Weights of a small GPT-style language model, trained from scratch on English Wikipedia.
Size: 13 layers, width 512, 8 heads of 64, vocabulary 8118, 45.6M parameters.
Architecture: LayerNorm before each block, learned positions, tied embeddings.
Training: a variant of Adam for these matrices, 8065 steps.
MLP neurons of a small language model. Each row is named by its layer, matrix (up: input weights) and neuron, and shows model dimensions 48-111. Each number is 200 + 40 x the weight over its row's rms, rounded and kept within 0 to 999.
Before each neuron's rows, "fires after" lists the tokens most often just before its 100 highest values on Wikipedia text that the model never trained on.

fires after: "in ", "to ", "at ", "from ", "on ", "of "
L5.up1609,290,199,203,257,154,183,217,211,199,155,169,169,182,304,244,172,206,231,231,253,230,241,244,183,227,220,207,207,152,146,144,200,173,222,159,248,150,186,225,227,271,207,154,198,110,246,220,198,203,151,313,221,216,185,216,117,212,174,212,197,245,160,179,141

fires after: "the ", "The ", "pri"
L5.up1952,188,175,180,234,162,190,226,249,190,315,237,211,214,155,212,144,211,170,231,150,215,210,201,174,202,240,274,172,192,203,135,247,188,238,209,209,210,167,161,146,240,198,155,179,211,221,246,282,243,223,154,163,188,114,171,178,232,215,212,147,270,261,242,206

fires after: "\n\n", ".\" ", ". "
L5.up645,204,236,196,225,153,227,153,203,167,181,163,193,218,196,173,118,192,234,267,180,243,297,228,180,196,152,172,197,149,175,226,228,219,181,238,240,157,174,192,194,151,173,209,258,188,267,173,210,164,234,212,104,193,206,165,190,187,195,205,296,255,180,196,242

fires after: "| ", "1 "
L5.up273,203,90,201,235,172,221,122,177,172,247,250,185,207,190,223,109,144,65,269,193,298,222,157,197,159,148,173,165,205,187,206,255,174,209,203,241,176,166,259,217,162,166,207,186,142,282,234,260,117,206,253,150,251,153,273,197,241,216,271,252,156,278,137,112

fires after: "\n", "\n\n", "career", "Biography"
L10.up297,219,203,197,116,237,219,109,193,193,208,211,185,183,183,202,216,221,205,231,220,197,218,233,156,204,200,243,140,169,228,217,184,148,205,145,154,203,231,202,206,215,230,255,242,157,245,205,221,262,232,240,156,196,153,205,143,200,164,294,262,332,249,209,279

fires after: "the ", "of ", "his ", "its "
L5.up1371,169,130,229,128,152,238,196,281,175,249,263,173,208,197,200,211,146,234,210,211,163,266,246,125,235,244,193,165,123,234,153,227,170,219,215,193,226,195,232,147,204,203,242,135,203,235,271,259,215,232,139,228,226,187,253,164,259,213,204,216,202,254,113,209

fires after: "| ", "1 ", "4 ", " "
L5.up506,127,177,257,172,228,188,158,184,174,272,210,207,210,201,194,173,196,228,269,214,162,191,230,166,214,238,196,172,197,250,178,289,196,230,208,196,199,186,191,220,247,251,216,209,214,189,222,189,289,261,223,191,149,202,235,205,282,74,255,141,197,188,153,194

fires after: "| ", "-", "–", ". ", ","
L10.up1006,285,164,157,211,90,178,209,247,102,276,200,166,201,203,241,174,198,155,191,208,134,193,183,150,261,217,146,221,218,205,191,198,195,138,165,186,152,210,208,203,191,205,216,181,199,134,231,208,225,294,208,237,238,208,274,110,281,274,271,152,199,195,222,296

fires after: "in ", "In ", "during ", "for ", "at "
L5.up1743,291,213,194,193,191,205,207,204,199,215,159,243,228,162,251,189,198,109,205,203,160,217,200,157,167,189,192,223,203,162,169,200,211,169,232,176,257,215,230,214,291,336,229,233,131,168,223,211,236,174,258,170,180,184,212,190,250,164,265,228,193,209,224,114

fires after: "| ", "; ", ": ", ", "
L5.up683,209,184,217,207,249,283,157,238,308,179,195,228,262,266,255,104,186,192,202,182,156,253,262,259,110,192,181,230,143,303,194,241,268,218,213,215,206,240,227,203,198,175,248,212,200,223,267,207,203,212,174,156,209,201,191,218,243,237,260,167,198,219,242,151

fires after: "\n\n", "- ", "\n"
L10.up695,186,209,190,123,167,184,161,259,159,165,184,211,225,200,192,183,296,198,263,237,244,237,167,146,226,127,178,182,178,232,239,240,179,191,186,176,223,222,149,264,213,226,238,173,180,224,129,187,181,203,176,225,209,215,198,144,207,199,283,273,206,246,275,270

fires after: "–", "-", "on ", "the ", "On ", "to "
L5.up1335,264,120,189,194,208,170,181,178,197,117,210,194,243,210,175,175,143,185,230,231,207,257,192,204,196,159,217,220,165,203,200,182,180,261,168,222,181,184,187,215,294,176,181,245,195,236,242,178,222,217,215,120,260,128,239,134,252,166,233,191,162,240,122,184

fires after: "| ", "- ", "Clade", "|", "s"
L5.up326,143,281,245,229,177,220,151,156,196,238,195,213,202,176,245,175,155,185,210,186,220,220,262,173,184,247,280,181,188,294,186,248,255,182,229,161,254,259,238,186,248,201,226,152,220,141,233,240,226,242,214,185,151,241,181,230,307,207,247,224,184,153,203,141

fires after: "| ", "- ", "– ", "Gold "
L5.up1817,217,163,236,178,145,201,151,259,229,280,224,177,239,165,245,189,191,182,272,157,195,178,229,161,147,259,188,177,188,156,209,221,245,161,209,175,239,268,266,115,219,257,238,147,205,216,236,211,257,185,224,264,190,195,260,140,256,236,264,193,270,213,196,194

fires after: "| ", ",", ".", "-", "–"
L10.up1572,210,194,200,145,176,157,169,246,191,174,191,201,258,208,281,168,232,182,211,239,166,214,156,193,210,291,216,260,186,257,234,203,221,190,252,224,136,172,174,188,219,238,208,206,214,173,248,213,229,225,152,265,157,174,232,195,262,239,256,245,218,196,174,210

fires after: "the ", "| "
L5.up28,206,207,235,208,177,191,140,223,238,284,203,198,247,226,213,163,181,164,283,192,141,264,268,129,224,253,188,236,112,252,140,231,178,187,243,214,210,229,263,190,256,227,147,247,207,207,230,231,245,293,148,173,175,228,172,192,235,197,249,162,267,276,214,202

fires after: "b", "B", "-", "c", "S", "C"
L10.up1053,206,184,241,191,203,240,195,196,193,160,212,226,211,262,157,186,214,228,236,181,232,170,182,264,190,245,169,268,143,179,209,261,224,185,163,254,187,284,199,187,234,278,248,156,218,147,282,221,196,234,158,144,218,196,336,246,234,184,173,262,165,191,175,188

fires after: "| ", "==", "== ", "; ", "==="
L5.up612,216,185,203,173,258,243,151,230,184,198,214,170,236,230,216,254,150,196,322,167,183,203,299,139,218,272,213,142,179,217,179,249,189,216,291,213,228,216,269,218,222,188,239,248,168,191,241,212,278,166,252,194,155,195,248,198,163,141,244,187,238,273,195,154

fires after: "was ", "were ", "be "
L5.up1057,245,139,175,172,271,193,179,221,197,124,212,210,202,294,198,218,218,219,180,198,250,239,178,176,183,244,201,115,202,235,127,199,160,207,248,167,176,272,169,185,208,241,182,212,163,255,292,159,185,194,125,191,243,200,161,255,260,198,203,215,305,158,154,153

fires after: ", ", "and "
L5.up1666,260,214,196,206,203,238,152,142,245,144,250,208,234,166,233,213,170,166,263,226,186,238,201,185,222,189,179,168,156,275,160,213,220,228,211,196,180,216,150,154,236,173,253,144,193,236,234,232,164,163,223,133,201,223,199,261,192,221,180,190,214,172,266,175

fires after: ", ", ". ", "\n\n"
L5.up49,237,165,180,295,207,258,247,175,228,130,274,195,215,248,237,169,175,110,246,205,210,179,192,137,234,193,212,191,191,189,139,202,213,241,267,214,210,227,253,265,265,179,174,209,206,248,251,185,136,252,158,204,187,210,164,266,215,209,198,187,162,252,250,160

fires after: ",", ".", "a ", "–"
L10.up1073,211,216,184,183,209,166,153,248,189,154,206,234,257,166,224,108,151,198,220,233,235,116,225,148,203,216,245,204,175,204,198,190,221,185,209,223,185,201,223,217,221,197,295,173,272,176,196,162,161,219,226,219,239,219,191,179,291,197,225,235,157,132,170,185

fires after: "| ", "2", "; ", "1", "0", "4"
L5.up894,225,125,126,162,200,233,129,284,181,258,221,174,220,241,228,160,177,132,241,209,220,271,162,176,169,141,198,188,181,235,185,267,143,279,261,250,269,231,151,144,176,182,223,172,196,155,298,246,171,284,207,245,224,194,255,222,254,225,295,190,182,232,163,133

fires after: "known ", "well ", "such "
L5.up755,180,138,214,173,180,234,80,230,153,266,227,209,208,196,168,187,223,171,217,192,235,265,166,150,157,204,195,199,161,256,158,199,119,132,220,213,248,221,264,161,224,151,187,152,127,206,155,234,236,219,184,185,187,189,197,202,270,209,287,239,158,238,194,172

fires after: "0", "–", "201", "194", "-"
L5.up1460,237,178,220,173,156,193,212,174,156,214,218,243,247,138,181,224,232,198,239,198,234,190,250,200,178,295,253,215,194,183,275,203,228,186,160,244,255,197,193,187,208,241,245,181,172,133,133,159,238,248,154,223,217,105,202,221,184,247,218,258,192,144,192,183

fires after: "(", ", "
L5.up821,292,157,216,287,285,216,121,139,208,188,235,191,217,214,199,190,162,148,247,189,213,286,259,180,176,208,203,251,101,239,156,194,219,206,205,222,203,182,284,148,245,135,210,194,216,186,222,165,136,194,164,147,175,196,186,240,226,300,191,211,193,211,228,272

fires after: ", ", ". ", "(", "and ", "| "
L5.up704,298,212,225,209,182,233,214,195,202,220,243,210,227,194,222,150,126,204,232,139,225,309,246,228,195,196,182,174,135,254,276,218,242,216,280,197,184,197,188,248,168,152,195,152,143,240,206,132,94,179,138,131,148,148,176,195,170,178,167,204,190,241,176,224

fires after: "- ", "| ", "202"
L5.up5,255,216,217,150,124,173,154,228,186,153,206,193,203,169,205,165,180,195,231,167,167,190,280,148,251,303,219,132,131,217,221,212,234,168,222,172,251,259,192,177,152,219,204,210,312,190,202,240,206,128,253,172,234,263,206,254,268,234,196,164,215,180,208,191

fires after: ".", "|", "| ", ".\"", "\n"
L5.up675,118,110,223,190,235,274,262,249,182,205,167,220,294,297,257,204,253,165,225,211,149,266,222,201,172,201,223,228,250,199,241,226,252,143,181,184,249,223,237,201,197,208,231,177,144,219,143,201,190,251,151,225,232,219,167,190,186,187,197,185,192,253,143,140

fires after: "|", ")"
L5.up30,174,55,203,244,200,217,195,210,215,167,142,209,226,295,199,158,297,149,238,248,149,264,126,221,198,171,228,197,171,172,235,224,211,210,150,200,218,249,295,176,140,169,228,162,232,209,138,168,167,266,119,184,200,186,204,165,276,212,243,156,262,262,138,234

fires after: ", ", "; ", ": ", "that ", "), "
L5.up1852,198,237,198,219,104,202,176,168,194,149,267,164,214,249,139,116,131,143,236,173,151,212,239,113,118,194,186,117,165,203,135,186,215,215,249,253,280,159,142,216,133,235,258,234,206,234,260,216,148,183,206,175,225,280,160,209,215,216,234,205,202,246,209,206

fires after: "was ", "as ", "be ", "became "
L5.up1733,235,112,195,209,243,211,179,173,210,124,156,217,202,258,256,281,203,175,200,184,216,238,270,177,223,214,229,139,197,264,192,194,248,115,238,152,211,214,211,210,226,258,213,211,216,243,248,244,203,184,152,214,204,214,208,273,259,186,237,204,207,205,194,150

fires after: "the ", "| ", "The "
L5.up796,167,227,230,224,213,179,117,226,227,256,272,244,169,168,252,184,200,131,206,134,180,238,201,135,161,197,245,219,260,227,167,312,173,186,271,195,231,205,293,226,249,244,199,210,199,252,186,220,294,253,216,137,166,205,212,215,203,166,217,211,155,252,212,126

fires after: "of ", "for "
L5.up1615,257,205,220,250,163,190,129,193,184,149,190,212,184,165,228,276,238,203,198,194,240,184,158,212,201,264,192,163,226,213,166,200,162,211,174,189,243,229,255,137,268,220,165,177,195,227,185,197,181,155,148,243,254,193,191,224,259,215,196,164,235,249,239,193

fires after: "(", "/ ", ", ", "; ", "as ", ". "
L5.up1284,173,199,215,268,238,235,153,165,190,195,237,241,226,146,204,164,201,125,192,171,186,254,297,171,188,200,162,179,198,206,164,160,150,195,253,177,179,247,158,203,172,257,234,188,185,263,226,198,122,202,202,161,198,177,227,279,229,166,226,250,183,253,192,165

fires after: ", ", "and ", "; "
L5.up1916,287,205,216,125,180,237,202,221,218,142,279,185,208,200,253,157,158,160,214,151,160,284,241,197,160,182,240,146,190,279,184,221,220,187,217,225,176,240,228,157,267,275,243,207,242,230,309,225,148,239,108,123,289,165,181,199,323,227,169,216,240,212,242,248

fires after: "| ", "was ", "is ", "; ", "are "
L5.up1144,260,154,191,252,159,255,154,218,210,210,246,164,190,166,149,196,177,174,191,144,187,220,239,234,154,138,207,187,237,277,139,171,170,248,226,200,204,233,201,184,212,288,237,208,141,185,304,241,149,211,239,125,249,195,170,155,271,219,171,155,190,210,220,172

fires after: "-", "–", "'", "f"
L5.up1272,159,240,201,278,148,204,178,165,256,259,146,195,228,211,164,138,246,237,207,152,214,172,197,174,184,220,186,227,165,178,251,224,188,178,188,296,225,204,162,240,218,198,172,172,140,171,180,172,244,217,186,179,261,165,189,221,240,182,246,258,198,220,158,172